config = dict(
    d_model=256,
    n_head=4,
    n_kv_head=1,
    norm='rmsnorm',
    rope_fraction=1.0,
    attn_scale=0.125,
    init_std_qkv=0.0323,
    init_std_up=0.0462,
    beta1=0.9,
    weight_decay=0.0,
    final_lr_fraction=0.0,
)
MLP neurons of a small language model. Each row is named by its layer, matrix (gate and up: input weights; down: output weights) and neuron, and shows model dimensions 0-255. Each number is 128 + 32 x the weight over its row's rms, rounded and kept within 0 to 255. Numbers have three digits each. A neuron's up and down rows have the sign that makes its largest values positive.
After each neuron's rows, "fires in" lists the words (lower case) most often at its 100 highest values on Wikipedia text that the model never trained on.

L7.gate462:055100149128117135174163128119109132117138129130157149123125121138087117131142122181157152120125103145161115114182100120166087171189113121149144120130098123128165135108084073102096179105146163120153102145142085150136072162198092163145115087107140164148180119140143125097128196112121088088081127132145142113071213136125115200113143149152161139054154153129135091143094100082091143096163072085050145140129116162152116049136118109146081196136163108108151123153143128133151111145178115137107144152122131058075156129089161118100137164114199150096142119071183097112182139181171098185108151125195147145079157136121128191188109122138104169112144143186145145096131105094099077110126143156136151132206164147112115082073151068136146127055166099116130076119184137140164131115117092
L7.up462:105148130137190136165175115135126105069149132125136103145160140112153116115120107172152148116115128154144149104129078126164166114113155118165167163096130074127116123159141191087095067134144103165087143071205142188152128109173118189168113121094096128097191166178140132074174124151101176103104172080082136116103169124122132135121216080185132135083099094125087162142127119087176152137126048155196114095106131116125187138071143124149140182076136169100106110076178170100091061079159117191124143180116113147084121081137133142101139057194118121138125088127143107140140106146129144083124136149158129119166083124142167139062161113133121109168068173186192104157175152107088176130130137105105136119134106204130125159097107175103153119122113149161144127133081106154154120136134148
L7.down462:146118103074117169248118131122147104158187103127104169121140169129094147123141129112072146136185139165097129129117159095137134135143153133140139119171173140092151120106107152089147136150149139065149119120115096110156088187112106076100144190146129158151106088168165155113058184083126128148115136112124172141040115110080157172130119148110175146086178100120112139109069104097120162119132117150066080084120136134217155096110153145166130137129090123100127134167116144098105133089158065153142144146167168099160041181162140086116136158121130050146162089167141131104149137189146095090064104143134160230146151148145112131145131126148081112137128154104118107155118138133082121094178060169129169082117104160114112089161121076123118153073093099107095134078158087153152115109087119
fires in: "was", "first", "later"

L4.gate151:082103140087140124112163145161087097063187141162126143136189126117101122056119203109141084119106091087151144056169059104105111178147124212035091143098071120199142143105134086107137149164141179137150108113104098120080181137064138080129063128147164076061101122105114134138165143143126092077099147142118150138107147152128161144175062152174119124127132084105101158104155131160107143117162111136175154116126084144107150097129061175086146151177148179121183173123161116127093154157080199098049148162124105141100120121138127141156129107141136106074110118126187103149114103134174128116145108104098150175107111110138102180141121119168171188138090121101105112148138147146138160169107148079145108120070147128172102104120115087116156123126152170135093144150164149070113172131144158
L4.up151:131172120140134098091137154123153106156131143130152124159129101111107140184141112065139155153074140105151100226129161103171059132164185066150170145161152169093131091145097143132128164116155134157101160156174102211086088146086144077138132113183074150153083082094145054147138118123206131180075148101109101128130144114130178147132141119141108110123170120185175080105150145096141076165168108084113088174117133086133159126143156115126134090142114132122098106129198093117146111142174103133179127103139156141145113116129153122078168131135200097109143072145121134137148165137120111077112146074153101088109161114179173149091104171128144124155128106093093174055189126074146063120090105157157188132139160129067053172117096121089160104123102104127137058089104135150147150143104106
L4.down151:125096105128099112144124134084178120111146124075124136141131148074083159157143122146105141155144114131158146123140153154124128125087179107120128191121138105137152137119196098155208129187126147116105118105109133126120170111126119150098083069165134109122133159086090163143085159159069068104146171100108172104126069184198085184154076166098133158038134121117174097166100111112094132174146123155136100110140132117156130122141100138158137118101075142120039128145107104150102158108062133166109158196099145155129115132108174104197093088169103211124181156120135154077158183122111105084119177065162104127140158085075124114098124032105098115161112053135136118175151134127143076136141140139071104140125170130157131077133176157113127132107194111132109104148175178116153102180124141
fires in: "first", "second", "last", "debut", "to"

L7.gate263:097163108098163177075035122113107066096184184156164142106119098177140099094176190125139175158096099135131142101094146168100140146093064138155133113146182139144133075145127180152163143169128131142143066144097126152126190128133118179135149079128169182144081128185069089142166175133120129162090135086087164122134144122151085198144131180097126109125095131158174142126147132106110099141146162152128131111087168099099083083110129067183188107072106065188144139138098144176127136104131141156132127139145146086128153180164107141178109124163067081166128138154103127160129140113148130093158152149136149125161148213092140081149126130186162078141078161074133172150113133125089085114163134132139142215146146136089107108147097110114132158127174198149146155150105149160104142134098155
L7.up263:143135118141201142134132120115179069119150106120148103132140154179117093096137085165070050108109070140122111138096152133103130143145129140064161114127138156085137155107125120148159148100164144151146125142116054137112098134111089160156130193113150104141107213159146116138120120079129096122074158179091019146112137117122146137212105117097152113123110115139122157095099149117099110172067143000124109148111085123171111098094131136116148142135141160151120173059148152127116124100158170153140103127137157079130096154146154056146163101196137148152090113155152122112124194142127183115102102115085097118126083107088127104098030134138182128099100120114099174119123133133136084161159068092095099151119150197078142113108121076120107127177148110110106124167116159150118158091123180
L7.down263:172149148139077180129168153193102166072081171130178109152113124135113141177112139136122091155153188106170132131095114101122148131133095147223155144161127120113075139137134124087169139116134133124144057125139105112139091221123114045169193149162139110129075122128135142123097162109110132125157129079075107098085125133110135132145090186197117090127144206093153138128122087134151178179162119173123136126143186131145131157091160134125115077171092144162089152185129138089141114116092162070077106206086133092107131121164120119146143148088085112116113098131109135150086097112125146110162149123120112141102052112094097178105126156139108103080128108111187157184157121085163163114138117160173150134079170163120125148183153180182135193174196148143110094161139125065134105132102109
fires in: "on", "known", "to", "scoring"

L7.gate42:169175137201112138090068158125059094122146144123116081135102142054120108102113136116089174063117143167168105089125087133131145100178115142077084143123181091128096144096137094108117103163128124142101139130190143109032129153167173114170150112094084126083111096097156146150184152103117154103107132103139114145110126084112106198188151109084098142176135117206163151104161185105105100077182107128192091053178082140135132161108157166097094127144180086114136164094189131130138177117124143142060131120131176147142130136140113146090112146149113094178159187113069180094113118165132155125126180142153157112108107156098102095177084071152162095167137117130140169149121094050117109136124137144122112126172157118158104136100155115091151111094115126164150171156069099084115116102109108
L7.up42:078181045119151101078123108152125140119123097165143219102098176105116152133083152155145148143125164111125178140130078135117077177150119109154124129135156156177166080149104138138140174115159086066127165136167142080142147134126137120170111119157136092170156122126153046088098166123120152164109086162134106120129093093114096094192131185102118081126147091122174187164155150140089076110145143180082150162095103188114159153151124133021133178139130092097105049065142111127147111124144155163161156133119144141127148133172114126128108109115119161149106169131134135103127169149168068110125104137154120138145093105080068137089134147148094187125128139129195095132163111173096170085075210148133065144087091137135049141162114108066125101107154102141177103167123126105132123081123128
L7.down42:108167123177141142103083112077204155120105126142105115100141112198093110135172148178105112183161097153138207159132118099115127161046079102096112092137101159207160104185139099129148089133105092158122111155105127114129070092162130137111139128108155079074091084108143159136144126131156080119102124122200114092092094108109084126122191150110171124123114156164153104125145155146111114015111121097141015156090132159085102149120057123114135089183111094127167117079135139162222131126141165094151105199118160160195128132105158156151107166084163109148124142120143077146055132145116160127171117092103134131094051177110170172120127129143110084138131159127163123101110126113151079119105113076125169152136118174108153133133110082147113109132126117133123100131129108147128122153077143
fires in: "over", "of", "approximately", "than", "about"

L5.gate556:122187180174170135120110117167181158117110150143081081089142082133143138131120130120073123135080098169135176126222097143171129154143173165157101098159133140147126133148129144157073170129107116106115116073174124162078145174121074202117084074159160144078131149108176095148114114069159144146132116072095158159136119115130177099133136137176152160137152088102056100161104133123129058154154138084132141138160131150102103072159155145123115116071127140161155152157126129085121113103075148114104102161150179110182105143049093143110135118174154143080106142080159157085153202150103191121142185132143145124136089047162146165169111120097086095149086141096162103143121110107161108128146144097162122158082123052115144152206137131133151143132164118185102087208116129124112130091115107
L5.up556:138192131131065101089128120116182165175092124121121162164116080188127114132149135147130152089151096119129105154145145159107063115082131111133122178087120138209096185100135109124145126129091160062135070112171108088176116151090150124142121177084175092141097079194068083128134095093090114138153115146131118115045129091104100149129140116099101116143086116105157089101175134094104138062116109164121109141122093093101130130180110118118152189116091131122122110133180136094050092145125184099158160096093107130164084096139129129071195078204051152126164116094121090136204191132093161109106134163147125105163127144103106107100170136190126138175104157114139137094082115120160132108156119156141133128132106156163131125123144045113178105151145168129112112123210149071140123099168101
L5.down556:131112136142121109126175155125110138133086107094134134158149116076148078104138122154137113145108185136196119114167147103140108154145167154131130021179138130178160146160137080086138175142181108158098145135073097099126105138115119162105135074160138082125148120114139065118082131078191103100141138151138142132130109122098172130124090132123044120139090136132110134101144185103079103144103079079124085152197082111139167132077102202122175103141083076153124107154090145124089130176138155152142194177152150118104187152124126113117156110100170118189111126142134148163117152186133134090158098082113207195109185127087086119120176145136156117117149068139066108135155113118172090066123114158079127107170130177153091062147123128103131092110158103169119142115041117135126106103084187
fires in: "by", "last", "may", "first", "past"

L7.gate669:053145141071046126148080107181097134190113149093140163123192140130144175067117118087149135038211086214094124174095077153155147185076174198105146149156148125176091126139148176138080131150109119144151128116152178154170175154163116134122116128123101148161150122153145157102153240090165137171129129062114210135138120133140128173120128163100148173142134080130145114104186121146151161113110090118102110116100146159171120143142150133142160166115116161140144142059107157180142133120079162120135133153112121121138124185138128111108136103067099062114157141132119130133164130133171122123138206145112120144143189088148112105124164147148143147200071139069138137132136120117136135130126100137145117115134151142120106131137135170052097104163117081192129139175103099104141117145149101
L7.up669:162135124149008130170098113136137119114040129143092106139119085123046157081111073109192180091183136138121125118117177101121126136109093133111091111190104072133115114086128148102103073137138128117157051104130097120110099071127134130113175140162148110162152084137105169054175180129101095084114156131174144113151114140075123142160092085137117128100146109104106120135151102138179091079112162188113130186112138084133153148133128153188175149111153129163045086150137153147154174160059109106150117125105143084144144135112114121138066172148126104170134148155077110170085168120138132131156191120128095146126102139120166125137135150114038121163122126121189116125131161142156102151137128155151192129165172088074178146140159093124166150112141132187136127132158090148130200147184122
L7.down669:132156101134156134148136141176064150112145133136164129054162157085175119073118120148121116194101121148138134105076126135107078084171152091133137137172161139150138114144055070097118164118162157144149197175106128125107087212132176142178114130142121120131114143098134135153169180146128184190166118138101163146139095151109140112162147108114110124071127123106130081174059144133112164089147075118089100113111056149183107111103154139142138094176136194144182126117148106127108122127141085125178208110157070148116148102137133125108155176140118128094146048146150184138119074154129105172121077120169111105149202111171101183081157158136055136140154145113138189100127091115087133132133098145093130152138058135148119131120149137081117135055117087103178159150151056122153106180133156
fires in: "have", "had", "has", "having"

L5.gate288:113111080125135131106110153149115168137093181082102153100136089145113074092130149074128116119105110095166196125119120140145124122179156178218080115103089153140116097174101113115119164147153149161151171175138121089091104141147104149131117147068123131110141139145115168183084186109141130156121163116109103124156062101156134136132154139157129103129107211133140141134106127147128115064128138077147171143046133173124086113143113115150078165029102141121183193095169075114101178113082155140124125134119122075094109117159125109105079076098088095109102055132117167140135165149205098138171139090133143131107168174138117112078119121133186119127084084135120098156125079143181100136109087059120168197098105163084045124157122122180132102155111118166141107109110152135055083142135131
L5.up288:154141095110140148149162123150107101127189125094170084118125065133150134176106080163098112123091123117129150144123107131136111147177185139151199095100102087128098112171111093187118158116108135191119129132131147102115081103144132055075089124127137099122137101124079174142123220120141141134168135113122155141160121133128159129136119117118142114166092153202114147125215105109173144127142136113122095150099106106092081071117097047075092105135122190103139130148129180098130118143145139206115213138096105154155127106154088201108062097091112150158126151089129088087163084166099178178150166101181121159141166147100148136115142168084141154109139076142122125173117088039085161130148137086202117120128148129128138114077081158111115122149143079151157106141068146117115132081095050
L5.down288:109165146124187147103137111163114165155142074098049111153103134098143129130138158080118115110109154167121142128166164087103148192097092127069142177117110110148147144095093102109096103130123128090147140109172180135185151032073118086102137149088083148125139095140150071110128091117123126174091088150100124120155135168143138098120121149085145146147121034124064149111133119111095078137127141097132115135125149079157156113113120143080084090081107152192119117093125113148162138084155173171132194158137168134100145117139142171148088141080142150145115157152157136146158082104157138114108100142061074065136109162121134119245102119164168136050103168132135157092109147081108109144122152092076091148169101125154117128172112155076107158098170118093079129102185190142160112046116092
fires in: "known", "more", "first", "third", "available", "second"

L8.gate408:078059140169135092094141086111158115149041143189126132127125144129097131086197147130096143134121129094161152169114073131121180166177156119147168119153123151144124202091095109110150129076140132084142128141129109083040085125145145101132115128113117204137148139195152114120146154134100158144096144133125097116130118091140121195094144145079124057057124145145163098109099100188099184116158089157172134134113126156109086092108117134183174121150143128090122063119105113153174094123103076095107136081124143183174127129112109170159105174062116139105056163118073095138121160120123101115083197121105068152132107135175080098155091149173143162133124112085104163119162109170144131137128148107134096127159173111075138141146083108112142147111058175062188150122096120130073127122181109
L8.up408:109144158136160056104179154085142093170134166155150188147042130110136102104131119123145111183147111136168139099149153184082117102146108221108118134102084112113151137140159130112151125131090162065149153070122160159104112127086132136167113102196084107177096095117150131176091158150152137107063131135135100086124119144139109116159124192167098157132074184213090122134138150146118128120074121087116126137111128145130168107138129131111085159105096155141113150118115099113140142169151123103125067123099106105108139130200116117201110039125135136138138105085070170148152176094144120054136128123060114151075163165119142120099127155152122073071142099145109187174090164115138141113140168145125180099123135109131153197155077134124105096071147070104112141099215148143108140145158057
L8.down408:113148146099109135090069151120142119113106147122123142158111134115195066087140081127178099097093111095121151203096069094097151150166116169116083133099125148101103138211098167153151197130100126070117149149132100114128166116144092146128179157165062085130168157111131106124133135129117131108114102114119093136098168116134091117106071135121133111112130174111145166128157153124120097096171144106094124215193208149132155159135104120130172128059112130167123114113177110175132189130115135108123128077186190096122149136046111196086088156131130093113096153181129131134126189153121146108088147111110180114169111141071108136179126139151115156107129091128177055155113121160143200185125150100123116176110090173143112134104130126099052085113069131191170106149111176136159090092141159
fires in: "on"

L7.gate320:103162145126182145143054106122137069136174129138127143050156055152101117158090156150097134126152158160135139089202161099073126122102071113137077123144182102157118125054148118113103097081159112114171159140148158053111125100146106172098145103131079139180166119142188113102105192155142163165133077178125155143059119133133202133159109150138144193196117091123162104147120186188084109106181105151130105099126108157177174147153175130127127166205110135136174105171116130126144225099120135162086077101138144101123153121149117114159199150148136097152114106115171091137120102114181098154125126144163110154111094117154114119113097154159081140123063105081181083109143135156100118198154112130140125164103105120116150090105094111160058135135114123158138141133119162124163153133109146
L7.up320:119124139150120096089115141177122123116078132121129070137157096149216139114223068106183145102122110108112125165197129088139118115132108135103137214147126122102111065141110141098123159139116086104205101091173147133168118152142177126106131184106114166114111184103145163109111128144169150091184139149180059072089088098129181095146115048096147139113124110127126083114127101112130157128090070145131110151152156167105111088128171134102136122121129160124148105084152156122122111108105142100174143154152137163169057102128109101120166101134131141133117198120179143097192094118069129124129138127124130189148125126134127126129171140126121106159145186108134108163127243157171130154133124123142090152074107153100174093124065069092149178083113106123065164132177109133169196135129182
L7.down320:094100101143138165112133122093148155174143151131128128095114109129097050093191146085106131144186151119099098122135073085147134184100086116154107098168187082138130121143155133145080156150119109171195126141133167129100179105123071154116153126160158089135110171105149113161087156167127109150118089175128147051113117158124135156117112120141137143092062169052135112065144070149156112120122139110219071133091136113139157163106144115123123132146186122040128110196129175152157085147086137128156156059112127184129112104126160160122131102135150071109117103110075079158167136134176121203091151127113104163126157108124074101121110149209133091114087134128172133145144160075137144111094191082167105113126095082136162104149162152078094118149168144135173109103129166136127101147128038
fires in: "had", "took", "have", "reached"

L8.gate149:097120151092107181165126122157103137116092202110173153158127130068106155173123161069149132132138107123114169138128170129165164173090161176169177156129099120145166124113083117079114115121163149150089094175161169120173110170113112106125126101169130084099193149103108135094119112167163083150143179065109036175172107098146156112130063094129174165147100053168085150167093084120120195143168087051134151164106155101100101092142130122116115113110126130127136152145098137136127192082122095130077132161169111107077169166132130140116178114129134129129157112131184123138127103147152142140112146145114107102119145082183153105059127136146160079176162164089178156138053130156175075153146138148117093087085146152037090154139124181066141132109117141179128139144123155173093158130154130
L8.up149:085173163151175142117111114119172155181134141121104094107119170139192155143106106084084153128168202137168137151127094041133076117175187144155119086089112106173150136151082100108142156124157108120097148150120111128119097120137123133137113141158124145149099118106095106175163181121141065136088140162056129141163043090180166140115131146119171173121098086095175129106154112156104100122130253123123125169070105135137108124190173112100118119089122082131136126125105145127130118117138167155134106063158142079077077131153067077107156160151136175140089111175123091063168150097142117153125092177111141166157138118121114122141164128195092107080132124120110119146156070184196117127120129173136094170149143079153124136163110145173142123140154147110181148157139099152111062113196078
L8.down149:120133092109111113153136107171069165118137135121093137158163143121133175121118161094181197114144127157113095128065153124124137161080163114168140153180151110104076142091132120169118100140178154101105144144176140114146137113167130139064116125179105104153164114117099172083078082096143100130140170106116091114159188167137126167079165160140102073121043152154141084155120148169108020092147131120044152134135137084175132121114113140120144128077096123142146153167110085125089153123105174137158088086153117115172095132106135132115093087189122071153139184190099109103115157126116101048136158142164127049167166114135091169082142039167148115127147116150159177138079137106121076151121104203117077071153090150171119128131095149158119113072139135083138152161125150123167147151118117
fires in: "would", "will", "as", "could", "may"

L4.gate78:155171085125134147159085114116113176078098150092176127128134096088130151147111109097148041132153102141119088109132125157148207108181036148092153152118140096107185116160116156140119123165130108133125187132107142086111137123138158133143114149156155158116070175125091129140163073173127114170127115132128106139109115158146179182164124058115135065144076143069136115157110106201172108118135195082150118101074137129128116070163122133075135171097123164146140187073106161142107154113082133092175145154125178084129163105141187105107159097134167111083106116142114087095155156192092158105102178142150118189144147164169119099129164131170101113117084109195120140145150116157160210149131122166134166122118149162093111176113182111124167088123128129169134185104083116114039135122089088
L4.up78:072082160149155170143122088163132159139162102133123169162103129111150145136068203168102143102095108104088136088121086122175125079140126133072144129159096134149150114121115189101110131135239101165144116122133097143170137184180123162069144193158165163142135144137104086152088112130142089138139112100178146074193111122157129132115164149161110039089098121140103128088119128150172155132132193129111145147113159134131142055113114093136131126110078166167190114143159122123125098146147163070173154144092130146167103078061133090154129143197140131101120154141130119097059189222141159120162083173112127212148138158148155138144168085119090048120118097142189148119115144125113119134159121162136114152103068114125126132134178117064122103172120178117110093129123139166116126115151170
L4.down78:110106057051160157117126188129088143145067139174112183072133120086106058114117087095128172046143107124112103096159154120132092164112049145126114119117140104143150096170119152168148105121118139147152212152122161101120038156137108158123140160152113115144139126109087094138126136113107138135126154142139178161133117070098153114179127126173111168169173095108114117146151135088128106171137158138200136124107205092168145090139139098145049133146123151134175121164125132165100181145202091146146136186099089143158081113130158078199111136112153099095106093185103043100166146124122114175099148095138137138132170141137135128117109179171193156194098137124149147081163140162129097127143119116127135115140141123172094113156160136096152095078117079109084112172149091158057093132129094
fires in: "into", "during", "at", "raised", "are"

L8.gate128:179098148169133144148137103188140064105135161145107130117139120127123124205107121127153096124102130165093124022087181148119132123111087124139112130104105124091162131125052068136137129153108066111080172149122112165108118099119133102134162133153172137071113091117129151039139113089135197068113083123132064121183110056088105123062144128180103083139086140179118147133196097130082069132121146105117169140086123134114117152191126168131074162117143099113172081171105153095101122134144112148100108136100166097094179090149153081143127141107136149154110142124124080175090074089145141165148145131083129125145107163145145165123104129149161173126097077126112158168121131065087119134160151088167101085158099159124130138146121084094106095134107120135166090151099000117096135123106169
L8.up128:097085155071185160127103140174128132111148115115098128186133126185119153154141152131115053081164044155126154138163130095164115113132172118159182128087110096131145104134182172136157154109128158141130151084133099131156139133110156097126147169109209122132108117102070071162123183108137153115118105121139108145123130107091145119116133131128173114090131143099179120102146148108113150142053115090105110121134100135151142170103171131101123104126143129106107108104182089065088134156107167130088141131147140100101174144108159134094135213140030158117117137167117130117040144109126115118118065118087095127101134205116136106070127120177137095090167203127068179167094120199141108129120081175165110056140199156159142174210109104110155125167196125109100103154157120131110106177153144
L8.down128:106160107043111081180182083180120167123115129104159114090123075143095183058137134150098206175112146125128142148190069122121141154120196111114100114124178185157099108172165065147109119142178096116155127145157159141084154119108080134118111157114099089142185131122137136083109132080075095172123147099119184194136122129210155166183085132131161192117062122117087122119122160146165152137176162131131120129102185137143112078138148135192154111148126120148143120139101129107119181138110192120156221104141148175144069131164150103098123116140148108143071167121127166101152101122127133089123179188165124126135108165119091132160141093094190135178178131140147141115136158097130088133157118174121169138153129109063169144142175122174139088158138140186149162125158155112115085110118106
fires in: "and", "than", "as"

L8.gate250:131088115091172126117115114119130137141125112173117146117120115169107114132144129162092122131105112134131153081095173145117174084124087141088162113108171089154173120092127091078089150093123131125105138128129089079066097098153119135150171096198190150144184075051117169154138064077192102183136160137131122181097098160130128109160132092139149131132120107164094088181144168154136110193127161148209155138138141111179140163127139095126082118116155163135115098195076084137177178152099058151107155133178131135100171121191089130107128162168106125150111140086031091138141147158126133118141135114064108159174126118118149098133139144109181077183150143128057118095159089092151111096100153111140116176088149126136072125121132141148113151177109151106122166158102164144088085092049209
L8.up250:150143118087154174145102181151201147130077144141036142115090145148130150140163141183094153147133107174096153158150133144148161094129096148081203094136110149087062129082095141168152141103121071105097134136124113121120167154143131147141162062093110148122087121173123057131147122090122152145100106135138071143164062147080181113141149156153146142176186120169134153082154133157129077153155119124163150134174063113129108112158136118161087074133145136159154183150150152126143120121145189155098188148165191116160113146109155113164149104104131124112091087133054150102149157103183075159129109174106099120139155132124080116096094105119106100105117162135092222111097150151148101162131102170168140165130121131116129096132060182149087186123137060110095149162049143170150078153085130
L8.down250:132102092113149170106162163053169126123134143182116122158147114146109116141155151153108178099147148043165128167104086105116139096097102108067138135086094127097146121097096111108128134130102147121088118109107116138088139153169188124118129140123156127080137124141121153150069121101142153102119172093132105184178086188214146131132082153124136083108163142171155134115110108129094168091106154108083072192135195142104191121099125105124141081143089106233106142121186057167103154166165076118097195121138135118141126152135134122161174059117112162102109076055104141095184145116152146115129136138044129137139100133163151137143115089101141093078115147117138125163143164067107169134138166133093122090132121073087078131162158095143167124110116151177116150115161195212116116174107106
fires in: "an"

L8.gate32:120181128151116139090137176114160102124133143109121136144068169133125077106082166143222168165137153172125149161122136151178103102094166100077103094136164152106155127112086051165178173168137134154124083074089127099155086195123152157096149113087086132121137141118085179135125091121142111079131200118102178127126139170074156099113125192177165143169162135119109125077076210137145085094134140113135129145121204153141154089102120090116115119124138130127090135132121136151179128091127139134120127123108173128139113186131142123133149083106099146142121068136133075123114123156088177102067167118152152171100145075165103095140100203093108152185115147043125178102111180126110106142109156090135102131162137135178082143125168117130123136049125164168150106114124095123064132056165076
L8.up32:143112147117149114052205095101155119131185118120134033081084130144113122053085172112129158093142104060133091226182138126127084123150144150103153067100099061152143148157108118148091160116172132118141080116137091114166106106029147096138170124140166125100106133169150145131155149192112208123054123118141091113095150111197106119150136118142124174137155170113177141120140167154100089133093131092094144119160158118121140109149115191081136149127111148120094123128135161112163146124171150134093097148155120095152173098086113156136131123101169156188151091130102120144100160119158110118131131063086172127151091128135108101115111150135062128063137149155089122101061134167077122109137175129120073188167113127101147172161166094124119153189118081124065125137148117107140145160171146
L8.down32:078147142157144110148097164021151135104176127119116126061109170105161171107176161104112104099073123128128206157112107151083140191054145114160091135139111133122150077143111123103111129115141126135133135102124141150142186103151144151103160091134160053148091107141147131104154114138153144128123123181100078178164124113140116143123153141127162101062174152124128167115172135123149149160129101123165106156141192109120117154087098145068093160166114113166111140125128154110132097138088081101148123129109088165113159144142146175146093130180126122136032130147112166118120174100119096129150125122095145255053115141140126109093027094135091153101167122174091124121123173141068166173123179090131129152107112165125158135088184123180091086143114133112128142154101166120114198164186142
fires in: "n", "on", "in"

L7.gate41:114084106115103121104087116115119148135117090093083149180194082138142098205153129093149178146141096170169135089116093176073095056119101054129128159141126182103091135131141141044094100137134095118087111133109148133086153187143149102104112086188146108106133113107044186137144115141131140094120143109093082067164063159156118156140130108139119057127132065146145075164098093127094121129167175179173194078166149149082134166106098098132095112160103109108187119148142097054121095130102068153125124185145120155150154121136130109119158101116117118120095130111094091073127166158175139145138125155127148179141108151132145086086129108143125162087100135105134139107114081123145126191197086141193102121143117144072080084089129075075122134115103112128120147171077157111079116116090128
L7.up41:116148087132171098091128147128201153170128109192140142135150111187151173126163139214128145182121118151153132079169138091108128129114077034100147137108147132113098143154107139102175106121125119115161078076080117164131152175165107128080146153127121153103082127088076158073116130132165108137085170155110147156141124171162116159131156203155151094140147154098106084156133093136126143110148131203198098074146129108114166135139119079164106137141133140183120111093111096133113083127108148097140213076141200157124163083191105115105121103108107155155149148127094111051130129072094128111130141117120055151097155167127176079112164072155168058174150093108100179128123109114094101123105131078150128131141159117139069069091132150194126144127110117065102131120093088141113102139086094
L7.down41:077133108140186146146119185132124159121119145143184115125142052102165088105226143148135154100112101127100181152091137144142152104093104125126163134135126112177135102149114109109131167110083125128152169134142135156123147127152155122129171140129196105165111115095084159183068090149125114148132153167143118160171135143161163133160128117158162143128186080115159164092126101093119097106157099099145095150123057108144201186099111138104094098209172123102165138167071121135089104169097120114115136171188163089140214108195072134089129139116140113125119118155120183128112117118168109113059115122093145090180169126085140113182108159202118083136099150141070192103119172108125170110175115173112112067103164140126187121109143166111132110072149106151154136161171124142059053106159125
fires in: "an"

L5.gate195:175147129149092109098076132160107138128137150127199119115145154141095108199117161160164144107140165122125108093109097172131167116065104142102134120153106121131138131140177121146108142202122143166078098190106110129085122156118111126168119078139152193100122105190120155109136116082065143125156149116109158130069118154111077111117124172154145125101084195207137088102073071120160170094161106095102146136125152121157115132117121097097057101163081156159129126139110083135139161096124129116087092183166162060137204143115162147143178128158089176120124087124119146156121167119125206120129138125134112152133147062089151072115108120073108121108080133119163102178122139132087061184100079140156164171139114147047130061086155150180168116094129168111173123086149182100129140187162097
L5.up195:086164145086165127128082088158182102167137108088122148102205113142126094114150161086085134058162137131107154091076117145128126157117055153101141100131092172175167087145146125138127087161152071164054154125103118142138157094100094158119141102133142125185155124188107089169117105090079112144120093111124146092086110074102131198118098180124096107125085153106054140136088121076162151121125113137113092166157076165139160199138149149136099166157088145133108124110166115155112140130116129162083092108138101121123128142086127142137096085135124128208194134106101117112151128198164200096108110127148115097163160144136098126175115113149117101142140164185141194165108096149112067134183093149207114182088175099121135167163187092110134078096106089141141131142127146081175112148165073
L5.down195:083157101182169145125137122213159158114108134139174072165100112126111077077139100129214113150160079179108151113095088093108115151168167127152135145168133035115141112164077162169125124133150107122156168072119188125193117150134116126098105193098141136190094153102157144149173159145114189178172177093055124086176162102100184084149144140149103106176132122075103100133132130145125143148114126131095147159097115134127129174140167094135105119070056173138182174157113101116165147127126145062163069106169098128101092102174142092081122156115150123154137147058101123085153157171147103148149163115112136086143141091123117131145152149157163107095165107145117170113132191109113190131151136186148107149077128147106090104160147107124120099147156108140136175098122127107146086171055137
fires in: "first", "known", "own", "such"

L8.gate390:148151157136158185097115117087114150115071137098161123134113105089191116164093156157110126129162146158193149107106091200097090089129161166153053198093111134083186087117119166161138102081159122155109118151100118113073109108095137159169112115121158150136114094071123167116157137169120089199133121146139210158142156125063167202173100166163161147113131113114142110059163123071144144105140106154135144147177100109119099136076136147132129099132148184130122186091138177149152156113130094134102148127132142127125128161128068166095162138131105189121105161155083112163086084093077170089098108124123131170076115078186152096145177185168201130151108125138082113135118132119049104136130109186070139128098144124162123109133106104081124165130113136147157094048120180096132171117119127
L8.up390:139118110083076156144154178125127149115164120140121141078132150133207125175142120142109105104200115138144161142097090160133113143133082159120142088076136111150151105056128171114136166176110088136163081109099099110162109109107103157097101122146142149192120139075126134160143157143089124109151143152172097120119074162111096173186063152105114137187147084145167120148121126126114101172139124115041113109146127142129117150083165148082098088134099138124117184107040090139138193172130120168142170149158113140137088092118133130160172058212142136141164146176127152138114094117152103149114216141135119144090114078133192131157126119144183150154108151140155059088172048132178111108115214128181107118153155076095151135134156088113147092168193130154159106134073094113127118127073137
L8.down390:158141164202130099119128129153195100145111096119128154153088119161182124099108098071092136063088105135058129102137127122148111138129146120127102079174110157118102134119140122186148127149126139150166142141092057098131158105183163089144087090127136098087133116146134161188132151172107126116090154144083135134133102150159107113094146154148167118055083150061134186127164147199124202163120090165140093049084113119132082132128097111075075145128096086149114154097138150123119077106083212109136163156139110066120115133120063146150130146130181112141132161146155127086165135150120130130121153131138159107111136187154046090168166037155143167175130143109188061153075112171106192121158149110150140140099154117110152140146155116108091172159084172162131102165134160114085084158142139
fires in: "in", "of", "over", "at", "his", "up"